From a checkpoint of a small transformer trained on Wikipedia: RMSNorm before each block.
MLP neurons of a small language model. Each row is named by its layer, matrix (down: output weights) and neuron, and shows model dimensions 48-175. Each number is 500 + 50 x the weight over its row's rms, rounded and kept within 0 to 999. Numbers have three digits each. A neuron's up and down rows have the sign that makes its largest values positive.
After each neuron's rows, "fires before" lists the tokens most often just after its 100 highest values on Wikipedia text that the model never trained on.

L2.down1600:520502484495566604557523446531499496509594608503512598553509419445504467430462483525534431478508456537514430513546444387499464520500467400517431516480462509520438512528576418491498480576542591525488487430563474599609430423507492407518408570560442476532469507478495520517507503466481554532458498504497480523485517672497479522515474598482415443508504445545476501576489536566590450494498
fires before: "\n", "|", "==", " |", " =="

L2.down2207:553503557482474391560514536507484503560524450458440461451535531488493479622456379431433502556561628522499405573549478554472399425555519483476507496449555499562500518447453596428620586582494503514551533445507524578462612465466536559438554445528586518594584513424436456469525500522425490528495449531492499497542508479488456537494563471492570519486411517520513536539530491512522524500485
fires before: "|", "===", "==", "In", "The", "="

L2.down712:535449522576412479558566546558509461474491508523416513505513435535437477517503539543389494500489539484499553356508552527540510501608503538482548473580429449474518522493535479386506553453505477484512493514454480550548534468544488500460469468583532467481558383453469606478533526570527404546421519548470516494563495482545555512500492500501456527391457500461506483582602547379389453538566
fires before: "|", "\n"

L2.down1416:527508472550415461494508498461458454509487550497440515585459484430564493532496543548502512437454497627455553424500541575498558586519630445414518454384474575517440515477524550542417553534502552462500604570504380520454447438494510588447503522437488522458530403488553552498462491493553615523505502526556499661537561516500470495446491526533536478563549506502456491490530494508539556508486
fires before: ".", " |", " (", ")", "-", ","

L2.down1722:509442486450524531529456517521476459566481546517461415509476401506471516529531491490485470535511459482443500567549544525577607480509484403482483509405553517437499490488576526535510521487501458516438499443573491407476470543545430646495495557517477482493522570558425553405591463482439536521505483529537462532486531549478496494465486532541508508428518568505478585471458504561540466538498
fires before: " |", "%", ")", ";", " ("

L2.down454:492463548523482552498490514496463564517587500594523411427531421519541509481541505580444436431458559560525473532471536439527491540519535561487459574552474420568548575579552503424447464469580541500505520525441440459409580523493452469473567476536475457411476582520546464539445474504514543470404494527509475489429539446541480444540430409502542507448483495513438494413575455535448529487549
fires before: "\n", "|", "==", "==="

L2.down2334:430478497469460481520477443447500504537468525504531490431452499342574600472482670542503434440473457538536692470420492412433557546544622424487477604583392474475529415534563459555447528496573506608514464501484462515467564518513439519512500520474570555534424431529500493576567460556377442460449543534459510474464517481516463478517520573519555469564436515501545504544507555494505523441462
fires before: "|", "-", "\n"

L2.down1727:546483486551491432430468463509499495504537508476511370425538565491568492576399544441447535571520403495475540406487491528493481505453398572552426450499598487471512564495413478503567548480514501492485524475439486485499543488555501477394460486439445501610509582437580494499526451486526540506422488522467499485488453563506464518510503446494482458507485528568518482509519525467513488588528
fires before: "\n", "-"

L2.down2399:499508460453455473485523611441416517547502395581504609466445553508461556504478480509437543487473494593485450477463461591479514442487554550518553442480579545545561491555533473543473525493501533545520523447556495456535533446567625582551487551506505522448527531492532425487582472466507487488618522516590524452609525505496545477423437534485589434482479526556516463501532457469471547464469
fires before: ")", " |", " (", " m", ";", " (−"

L2.down1548:488540485490486469467380485518502487494520572421504499489509506545459571476310414493443562483490513466484494517549520481486467506503517434432465491443593440523582504499425481287522564521430562360564492552513530524486445445477521520472427524450499427457458479463500563577547557471498481428483499529557488574522442471524540477433600438616585475444503504588427478489493572486549446493547
fires before: "-", "\n", "|", "==="

L2.down388:526477491469472508611475437497495539452496509627500515530520492577469533533552503511423470482512510483532496601533410499415530566523385531485476497453619414561556558563466450514416407455454505504415501490513521494509482463504561492443477531506459452464644484552457433433467499456557450452518484481537518502455583498444520477493486528519446471481447519447496544510407466489500441516571
fires before: "\n", " ", "===", " —", "==", "The"

L2.down765:493602556463528512499482487547492506471500576507442526487571491518445462583548461435620511559560558499442399540555564488476523515554510518512459557422501483536446514475525531403442360617525522523501536472486498481468523539501558455566462512547533445444399496533489491545420452542478558474562412505494583495608576500489550500401440389474487461529534593505434460499439449652413576502473
fires before: "|", "===", "==", "="

L2.down1654:386496510557517548552506550548409513527445564480518486528492551583462527567431568549516498429444409409536429490483470465516476448543616558446476510564486474450560420441513601592508524423542536477462513529570483447498587578557440534423534524390470554479553501530577573613498441509533449505441502519557404487532563553498496473479527594443450507562443502453487480558531516516522488531445
fires before: ".", " |", ":", " October", " February"

L2.down163:588492540477385465398561528542460436505416470442489538477551552541563547547528492465449494553466488553502427446486434483589394469523449511462502493514416529537490597390496486415518477428487451564531490578517585497485479484471389488594396526495594536487500524547514522565485456504489434475524441430486561574522591533489515570473473477470496530563510506559498487421531439457437505507401
fires before: " |", ";", " 0", "⁄"

L2.down2503:563492458535473503531462464402474487471579512470555476537501534454459517573474447547470453526488489443591497566453454440495518423476501515469456441384450607497534531521463448461525553366636491488526506442555413550533491438589515554535524521568575393509509536484438489472450555486553546519588530460530525519476482600528527474493550461526510537470468489424419573439534630479483375410406
fires before: "==", " life", " and", " in", " ==", " |"

L2.down2403:466513487544451503484547544567539563523580506428521487508473542474572450530397502414432542515423493475449518387526516490392453512611518480542491548588524475489503548477547491514575540488456532529522502524493439403486473469511415576484587505535471579542490519529549554480457498563534450487460546476481440472498432494506446495567533508543476497409532474478490459495500477457453564407491
fires before: "\n"

L2.down461:482468562509550547466411562519398480473430489459453552484505452532475520452480473527498486440503510515558423504576529426515463516414496548423500539423541594436545505475526536550553513516567607417464585493475401413408557448424502548572506385537472571563472514378468418466558502515527454496567546465528492431530436481422498493516541407495508443388400521463518427462531571461535498538549
fires before: " |"

L2.down2453:480410519517546537463477553446503437535509559434587478494477434468547551503534500429482493567396531566588497439474443557406511364482523492455473575518515493475484611452546498537570551573468500566430496478546539575428467578451489452553529456527584506441587433567452518479436554380530441541504506516449460492493549482577581507513418515528517530559520609460535466476439455455553548570496
fires before: ".", " |", ")", "):"

L2.down2182:550540496480586544548481473509543443482514482568568491491466547449540520603617467562477419561541588440537335454574564452480515535543400554430511599513441412622509459481541552481567524487482489486505648454536548535447513527549533479432506504436599441506502490544540468474557480544464483518440474473449513505512532553451462459528510508471578560535441462458533490440573546433475507552528
fires before: "\n", " ", " 1", " -", " 0", " Republican"

L2.down2303:532441536408462521507512512493468505507512434513473439482463440511367540449492411486447575480572512553509462521470477473465469438488527543565523516537510434564437461426488528439531533519596421554431503502575486524439467558529514551534583489531476413464486526558546561479472568535467597517523403496540478535530406550528511601533541522525452560463558458497527459525440435454512551560531
fires before: "|", "===", "-", "=", "=="

L2.down3071:492447527516589496485433512512531502523489551584570541555479511426657486554512645482475461534477536510554450431485488513508503443486562462498456541551455540526527456627539539481528540503557515552520526508423497497526518347568542527442403508455508619582459497522466398434572488527469500500546527527502488541574548538461512482433406467477547503558507464506500501419497507603451551507544
fires before: " (", " |", ")", " (−", "%", " m"

L2.down1976:596513499543546516585558461571464387435417638505473467396500433540529501539533471437497500511551570459507489539485425545560516540482485539442494491517527448505538515470486509641446518513570528379526488515521462493495595458463475516569453490455503556468518532496562600500466521499596486546549447480469457523451473530551477497459477467507474527598564495517496416495489500550459526567574
fires before: "\n", "The", "-", "In"

L2.down1082:455583520499398445443422483414491446426515474518582465512453438463563470495426513428614566410535539605481531473446459562533536551547531400431481519521577440452586527490454572576582508435479382513435518466536466490496548487500560539408620496430480517542501545472472536559495536492539463585400532504449490458419553547457605418575516385514549516463527422462460557570497467471486512491565
fires before: "\n", "=="

L2.down944:498512436448473482571546496579604481554379496409552517504650522542616519495546439559426443495553467619623420577566470510430568464535517505548572549525521496519540462538464454460509497554474609426546509469466453532414539606428584496507514490496477538589510592502463455552549486599467577526480476502420501580396573470494476525492471430434536534483530458514332483506484472575432564490530
fires before: "\n", " Liberal", " Labour", "partiet"

L2.down1393:483479516484505517444427448555516543500415422551485470508488450561430542389433466560471518515542619580415569514452443609601441448495504545482548529490600570493471451450396578450504496499466563454472505528527513427446467476460490480514531437614610478512491515490514492504467534557468467474532458489445576553535479475545515549542408453467527461464584480514528357538473578509511473541449
fires before: "=", "===", "==", "===="

L2.down2171:506580520591506399510547404572539571498441475548462514501615417411483484452385453516463512493488541485571474490485501492396525512510375492473511545552489488526570474558489499571581470510544481495427559561578535569471446445502550553546522536460485363471450518470505603594479433509542550526436474414499518610449505617510488543471491567550523436495407494577445493530501532568538463472462
fires before: "\n", "-"

L2.down1248:528540480464492559401478440530498532514503455454456454361529419411526537487511478469555550472566461580497476453435476391459443411413562439537510405466468507551499479456520532432425488494557478640569469516531412443563453484557464587560458508504508488511471476423476533563475494550387468593492486505565466467497474579400570490455506500513457505589567496542485420547545543546510478485482
fires before: "–", ".", " |", " to"

L2.down140:463549468441535516524474422584540499513532499467478515491540534492528558464464538517429444419487528547413469520470398512463559518430490520422449590575471442550470525562477479456478514581435543530444500440486538492580444447466465447493558464439536503547512528537469553455481400452479493478460450404474548535452531522516500498601559501520544494501531458555424424493471496483500543438533
fires before: "\n", " –", " and", " Centenary"

L2.down1555:501542498492458494564415518494520446470457557552426571474387445506524534553457514523563399439451537455456544483522502446517537518444513444580433495547458449489544473471537546509526546442468571553520635530510469490543478528457469539571488525461551504533538529587530465455517444551577453519506457492526445499526563429559477545531537519475489435418534531510448508522533473531485605531493
fires before: "|", "\n"

L2.down781:540451490507455433508482541535430503549540516541567499559502523500521467391525530512487541680527458517492545504533547556577510538473493447503460483506585531497435418571492367445507555441522535469527461441486537567475474519531564454567485478541467507458511483494463442453471566464485500433568438510488548513516538592428478453495505488484565496439423521489505452506544532629466510518558
fires before: "===", "==", " to", "===="

L2.down2511:536581537436540509526415452511542442476441488434446497479558589601434508558464486548434494464546444553512547530615561457539480480514561482508455506545502523461369512500495467512442492468561594503456432516479554490491544531517443513525420413530557444523541503405503424438530504464515514527579432518457542454499432375544556476428582466544478558543480537506540453527443541537429527454552
fires before: " as", " in", " the", " a", " on", " for"

L2.down1157:539531421476476439494467498524565457500544547547608425507527427539551593579466492453457520536491491531520512509464485537517538513491514383540458580593482518510502436512525494515411520445415579559498516511473470505544544519468570479505529530502436515462537425594469537566448405554472413527462535508455498539448560566523484521494512497402488476424447491466515457499419464537379540486402
fires before: "\n", " ", " |"

L2.down51:556490427492421510507546566510578488399588491598409465528514452562432486454492480504521495547549502525517452454548396553521506447519516524503440441471573538499512543555357525489600510590523421431490502499451365518509587609500424482513556474572417402467476464445511502571610527477463450515534465431440464542490579513503499568502473523463488555503473526519427376473466541524602454514509
fires before: "\n", "-", "=", "==", "==="

L2.down290:505446445570488489427497497511450525551536578564573550519542478447559475474485460516455367424434453575537579482544461570535441569433475453502582568458438435548543504406522540523499441476496511483478505502496503584543421545440453604566543576537537493524538424368446445514507415568440452560449509389507419410519478525468593411466475565470572554481508499541469467533477495449520430545476
fires before: " |", ",", ")", "'s"

L2.down231:477474478477475561480450465532512470482549530521496602557469508526453518597511354511510523484440525515409520464510541507513533422455577613575426393474435516529532415479609494514453484463594537480509577466464570553536517464504546493490466539491484567437640512549508534419454527591528492510478437469520585556558509482578456511502623443588488553588475613553509409473488403466543454406529
fires before: " |", "-", ";", ".", ","

L2.down2195:485437576463547528432446443537450465464457524442559503547542511390431405593507374523514387507569435518534507441586560544476499553572471432428516528515500516547485467425563510515526582450489461503479475472394476517475479440516477481541448541527434464574565502445436386449500439439614508478504472622513543500501469537551426469453528524431532459504474368528570500574516460486519484546518
fires before: "|", "===", "==", "\n"

L2.down1147:529454465462483518570469448444561465489451390525519518510425499567506485490538554553487516511414458502475472515630520531451483471370442461418486517465428489415469411560465491469526562492612483487416467525490450564593532524566482535380473578431474483573456449518543494387542457546475554552547524438518528475436531460492517513537456503431521584424439470556503489498483548439503491475481
fires before: ".", " to", " as", " in", ",", " for"

L2.down1776:584573472434475448554453452565490527498559562496556538445446608498530475459514536542535473490530393558517438543516522495563513453513459591467492423532384433521472467411446462471469550476476476427474476497527488613547471516566419620480431474425447537456512482457488380470538592534531512515414497547461551503510549551565496477493430568546488495478482538474464568501518545462548506589557
fires before: " of", " to", " with", ".", ",", "le"

L2.down2605:476483449511557510517537483486529525535474488507547549500523493413550512512380552578539515530580534467455546626485505510495560443504587496556483529453471520456519394434412505609480585487570571444587465504476485489559607484547492628449477562465484520468531462504587443438549500496493459540465491458489482446454575520484519466471453552441545475544538485396425535502390435527473587501435
fires before: " —", " 1", " 0", "\n", " 2"

L2.down2135:510425498514525516450438486499514453511513535516428472522475499483459504448525523508441429553494512484463529491452471548497433582526600470598525582470486443487533467485551499496530485520530507439497448322550467429490554508535479512581529501481520536509521505513438539510488541467470601531527478416569472538488496439433489508524506482484529553494492493596491464481488490545446514557485
fires before: " of", " in", " as", "."

L2.down1569:568462457452482382473496445560475525467499547576519427476457508565467507481495489474536482455379350495441530470483487401473515447525442434475439493541461528516495424508540540531518531476534495559465547504498465460538514495574413496586556579551485399517478499591458489523488525502510553563547525482533531487425454675466421487535461516514475557451400404465503410461459476570493456474542
fires before: "\n"

L2.down2112:544551441473469468486483505436434507480492582408610487449483516495506501549489524468529551570477421520497465516512571500495557529470407548508457525520536601470385493517514578466503436512439576490436549593450541531499557514470472478436587489436447406522512539491494508568417519429435504514455489387472492510489441530484514474479480371547556588503430476485546430558479472394445461438567
fires before: ",", "″", " |", ":", ".", ";"

L2.down1845:529496576519520444543443489543575423522525465524566454401456532642431484476553443548532483478485469521495573498526564482497587439612487517504509578437411491499456440486544579588536536513570512585487533626489493488457464433500465478587549590445464478510398506457442409471630544554493547497486498478530510497382433580558500505533461508518407504431482454479401493508496506538470494458548
fires before: "\n", "-"

L2.down1004:583502537485493525443623543484458488529502460515549446447493484452440511490421482572487549541394513446524582351486480393544610472526539394526535533532564536592494486501551545462506592434451568515581423479460480532450426470552485459487527504479520527531459483484541569511529489534525546494393501457431427523491554550615365496472485572506489562470522555489460500630424557502545519525500
fires before: "\n", " |"

L2.down814:543565542499487509458434543512546465524474451442555522479484545535515484492512438540560469424485442506531506513488585496487524412569446537495576553461472498534528533494480584541495482516517452504471484538475507506571456523470501487511573474496442463542414462402494391487654553497560556516485445537539490591461449580491515548562515526534526526412500442483398447515469472393558448492544
fires before: "\n", "-"

L2.down677:460468469438603472518424562590493563499518549501490429522538508456502528527543398501385455431514461544499493477525457459423511556501467499494423549501533477464512558462431493456473494474439470496526488535539602513565481473538496446491501539353400613461583588549494484582485548466435499510495436528387487557442529501464477541444412525418505615522470515503501531438515538518476478505519
fires before: "\n"

L2.down2538:527514460524637468515485445514428440431482402469512475464435605493531505497428433528481546602517367493529472516506371402555464568538518511548519490507462430531556436534474535506525460515414458466489519442441525473463490519513492470542511492467509542383501584456517503548437483517403544558563433470563527544543396656499526531494519520537472483388536475453456373476431502559455446530510
fires before: "\n", " 0", " +", " ISBN", " 01", " UKR"

L2.down151:509497488523565470493551398502598445476571541509495487514553459543524549412444530524534570399426549424453542599541505490542576536467489383638568434619508459491634571499522521420445453456524444501481488494538576553468517425434527506497491580571505565522460507538463529512585485503494569434516439512470589536506447562451454483524511419353506445518504405437507470419575408544511542507458
fires before: "\n", "-", "|", "The"

L2.down643:511527475557475550514484511517559422407487516508471510445539521424514370516525550499540434462500527492503526487568490520504516484483477407468408496549541461547500477507515568504538520476501533473596521469435470544538429559521391525577504478456438595526524497494505541484550474530627391504546531493506463520512541560496490505484476505511478650430556454516523479441511498465462530521440
fires before: ")", " |", " (", " (−", "%", "″"

L2.down815:460490533572522556504506427548517586593550520555448512637401494465538591516543550441537493431478531447396437531492526513548450580537530507484453454539522566526515596474571559496416553427514449551513494450480488543513502507520440490435471486402455471477492497486447487510492514448540552461448540520576517439485468432563550517446491523517468477459491483532454474522519602526479517557386
fires before: "–", ".", ";", " |"

L2.down969:477419549531581479490468581542468502482506579546422518421466459481438558535503452492497513476558506498544544475593488548439575444488501460485457379520504547450508525464460484504591522529546422478448473592518514506554439523485485542566420531546494475523365457534522444501535484592508536488570446516568552545529602455538579443546538501428539476533502528536447484479467493483468525526542
fires before: " |", "°", "-", ")", " (+"

L2.down1380:483456517496539501435405419572439561435542463587553391588545443545483473426446562493416467470432462466580583561507508505446389646557534544504464568558414494609561509502542474489548541493434543522472539370564413502528554528480454564486486459558497504486471471530535517535490517559470456497641478532476493473521487452478528462487403521459503504431590580565560565482484544495593540424492
fires before: " was", " is", "'s", " has", " of", " were"

L2.down202:471467496498516520528448462446570414486467456448496496385451517602516509465488453569515461458504510507544511546537499429482606466586451562455542510514447556564515506442538571624467446543526505456455532496481489446516477532591442460586579453488498445502500537443453447485659517497453496476444533528532535496436441617495551510553470533470491548465544409501474483499481446452485496446494
fires before: "\n", " The", " It"

L2.down1628:544520549503416565513486546437449431473500466532507461486574530439500485510428520429442525518492541547470552556479507481569483386454558534525484399508495525489435500538565482398570511472513495538568579539516502441569461521543411432524596466509532487507470455553541497513498562440482515589513457540597470498506533461560481536517425549531414468473556525536588457540544454508529529482472
fires before: " |", ";", "\n"

L2.down529:492574461388512543526567460516509402467515488591503520485466535476585437470463614520448490522509548539466451443528483536536508553488577487534449512438503566550586421487552486515512609359486530539487504427500519544519509458603584491521458570463507429508459570509491459521469536454455565479485521527452517485525502537504513462539499490508518535516580493460500478575480517425493502450413
fires before: " of", "-", " to", " the"

L2.down1314:527459470556457495514534523497442460484521526509363516476558526499428508469541478512464549506546498475559587464412464555368491480459527569549537523512477483473499588575418449470596500514273481486525493566350509443561471514486467504500581576430572464525505546460646560446476488445457571465464504472570515527540494548615517430445480581508474551539528571507528516597528508454452469543585
fires before: "\n"

L2.down2626:543443501475479449474538422543576477531492504486408529544459469501542475429404494611381560503447492496528568494511434485376569492510410452462557559518438441436480545563438466508513503589527407490574451470440549517448399551492505476469433523490538475421465475503552555509589500505443502442568572500566522455444546520430435539548534569512435435563552435562461455546455554464432537590528
fires before: "\n", " Republican", " "

L2.down1667:592526523516473457479477536543513478521445516472569496493429468520511481550527420501544399412537485489530528450510552556469589483536504464516481576464437426526504512499499530557525526522486475569499545536541495519454492432482529454562567558436413461494400398467407465486579508523548572528419425520522500567456457545535480569524463541551570491429444397497409439569499461477550440475571
fires before: "\n", "-"

L2.down749:477484505479473479512524528455449467532478495575519534512588536439474462514440575547426453452387565561447423544510560515540520518565578504449454454427499503463426549503561526375549541504576470503458536507572472496509587525482497517491473552617509609435548463528577489489528421627494462538594503497480457523508578497506461581599513499463509527528475527510427466486480494451622565560513
fires before: " |", "\n", " of", " to"

L2.down2353:640481525579496547563569538511505505580513626572525509538536399449484511470503487513527565512479415513513510407462428553492580492483480571507506478497430484524508557534494544533545532552462525569521461513381483537492453495526467514467546470492509516524472539440543534473486474523490541558535532567606503432486536501516455424460532457405514514559439550473545476433503535602374574541436
fires before: "\n"

L2.down1255:453496535526383459469503455543585487444507455499448508434426580531580561529511488501570472529460490455485499445443476564427522523549483457530531505433533462427461487499515514539514430587490444462460574432526545461446581460520522526452555456453486437459436534478482520432492525481597508615487423532475579669491445473488495547496507445527495454547502529530532546519513481503580502498509
fires before: " in", " by", " the", " on", " as", " to"

L2.down2270:513480472492571497515509468521476444570468524535536573489509584517556530492505449448484564459512450552521426497526508558523497508565452489517580522535573367502550527518436512452538480524463518549571438476506510494425545518394520544593487514532465516501511457458444454485583499499492529533525399521499452431513491429569569440516514390491465551482486464487593503576495546572510487620470
fires before: "|", " ", " |", " as", "\n"

L2.down2372:482471496542465471474562430515460524565434474612519596486472555406395452540467530557387502579459490457526535454498412577435423501469510541505510497491548496571483484523410515429590600448531511456502520395397516439459376517525570469488502553455488434465557386471447583597475476529509480502461516460431460542459573522451500482587516599604472473511498459566433433494529577502488404519586
fires before: "\n", "-", " ", " ("

L2.down1710:433555511527631515570479555473543532442552550583485480578571645531505452528480514497535448480501449499584546483542511545451492558562532533496541606496569560548555546487555458486522456491423547496473467466455586455520448513454393536478461524472504485498491559539514398447475526384582501624503546473594504498546532485516497521414454541527423506436511434468507481509539540548472498485473
fires before: ":", " |", " of", ";"

L2.down2519:522498384577464536496489552535469491536482519378466531490493503476451488545446534577535622483484493438448572539519488468442459434483522558470485411525481515517528495562492466470508464443503495528420542587545494519517526499492496486434535447415511430523526519496605420518448460476518441449502478507479492436550553415552532489573443589654479492480405598527539402430557543477552487410516
fires before: " by", " in", " of", ".", " to", " as"

L2.down1853:494628482532466557451485477526500401564416537515489435472459432499496467493452571572457480482425513434454488527500519546574526422640448488522456494571490560496392480502585480398525512506462480559525550553453517526480441468562503459581479481477521533508454502451491506492506543508486577572474447470521529381546505552526497517497427484472465521450515391509478414550494474470523521511508
fires before: "\n", "-"

L2.down2026:433584517443613548469454538507456527461625527549434540553611542561546534509429448503428477513493505504501465527493534480506493505537514528520459561506485539493517521514581484457452479531467508465476542540437502484511573559476556478487493493499512470483455489561583419526406575480491405546528538431463537503550544428493504502526479476533493492472488491504532473459527492548472411495519
fires before: " |", ".):", ".", " of"

L2.down1644:427465507450562526483513416542478459521392523430468552492518470453525449435538479491439580510506492435443473626420529523503535513493400565490512419508575464522518570423397471593498434457522452458470479505481546553494374506521520510563533546460510501457450472474626541481474484591431504412389407496510522488511465479398469449453577534441483417563574488503395434466388456566547481560568
fires before: "\n", " 1", " 0", " ", " −", " —"

L2.down1969:446521520565574461499473460499483477497443551553482477479491573488479469499589548457581558429548455567497458527559478486505467471437449522540458374486499551475469429405468424543428504483518488484483585543456477516504537486495543577481421477414532524457510390474538525567567472505431475475453514427485535536607498484474584509527410459451580477519402547420439483473508569575496535515508
fires before: ".", ";", " |", "a"

L2.down2866:466516466479465527574510487520483531454530492542514460485520471475539586486513598502414427440407412573543533460467376574411529441428562429553491593458528407528451485456609443526468562475523497527557499554506513537523528561592470483465537409534547535620444495533494560478525504487458534494431508499514512578565442475526489392559535528474459455465390460533546468470439481438489497471399
fires before: "\n"

L2.down1881:483497514571569484438474478628486534539430510490503556483471442461502395431482413523457414481455477450534523533572461476476550416543450503348526429464604559492541427511482538397536506492443470489486483462525517525457480469509474567543438516478579446402576399394525545435517525521451494449527569574486440405503506535422454524486496642517450600507526598531515508494389483532425466528492
fires before: "\n", " ", " +", " 1", " 0", " —"

L2.down1200:493486500504542564502506484473528570344481596415473411480446443495494486519463520352529505622548554510503589487459347600500511534538448546465412567479648510509539493555432440459432548529527464516520560435503523470475491407446518457496414510513555439481478525442373524457467390537598559484407506492495588483489498496475474603542448407621505494533507462457499540469422452482517500546497
fires before: "==", "===", "The", "In", "Val", "On"

L2.down3052:429538597533557487495477492501534506603495537515515494592514613524498498467494479441521478455549389501638507549447571465483510447505552518415508558522467528524418525491581508508520476495441456505493481492525537463483577516501426453516565513397433456456413488506495461482466571506411418439539488538514512499433497506494571574527437601547420535451549458509517531517414441497503567483540
fires before: "\n"

L2.down2951:467419500547479465560547455554441457476443386634553511479480498569443539402544517447480383448445556493508517522485509567565495502430588587576476534486491515424427461462456507420564436564482541504387481484561560514427522561432463540632590448506482512453467475440463476536480426480474522468506599372424612601473522487531466468422512497532459430450470493503474602504396443448474463470519
fires before: " |", " is"

L2.down1864:552430565469472490496488473499594490439570456486423569484594402581521495506473473530541461494439445422553556459435403594449478592539534515523520452612479497524525365516446519459483545521556425472524523514447516393478520472560421525518521537597520482398393544468565508539529458549469565575549548484463506512532532481583455437439549408465601514523466566523559621478486563589566468469441
fires before: ".", ",", " of"

L2.down2886:518573539479403506467572464562492485484479536555470506524513457484530418479505509495524513531482540527542427599493524533442549517506361450486531464473522421525433494460534603555518530516535476477490476517496574523422519482508486423497512409547493586486418489510494528465514470544529416427518480455554441535508383476487572534555550488493608516457547574451483498423518462517463470525504
fires before: " the", " by", " as", " to", " for"

L2.down1143:465403454537439525498448428460589562457487515522493533389462486508486527569488472517393537499469471434431574498499496521475516646558511529547499576471506445452533517485556545500568539461478477441407578492459509468460511503545540539536519552584495439549490582469472426486460555462505524549563391576430529501498521567432560479446387512475498454499534554543480561461465517485524508467627
fires before: "==", "===", " is", " are", " was"

L2.down1240:546494510518549473485463455528501500469497523570406466503530504483401429478454510586477521540392463467450512514560485498503480496504437486424594517491480533435545507507393538471496483506578502443595522465533578491518475482542488413502544513472504437351467562478655413488515451521441491493563437474539479516562482616448513472488433583457415540515550533489586494507369520495409487531534
fires before: "\n", " "

L2.down1816:412508500489471466547601470453553489513449510470514617556495533470481462485481488498429409553436536489588507529469497508438397517477483521474511457468548512586467558514506485491528543372438531548493511487500521477475459515490535499591576447464520565518463510421493430523448520434476535618485410473562480520526484498428396576488520441494488563659516493530589439473516564511547496542464
fires before: " the", " to"

L2.down1360:489473446473428474558591516477464477539460447599518538473390527584560531583451487502518527528489527632451485559574517569445526385434426419495500512554425501500509468529527535557485569435481456617370563448474493447503504478565532571514426438527521570453448484551477454462454474497517472554603441465482562478517465508565515460496546534525355416484526547411445568444527523558569472474508
fires before: ",", " |", "."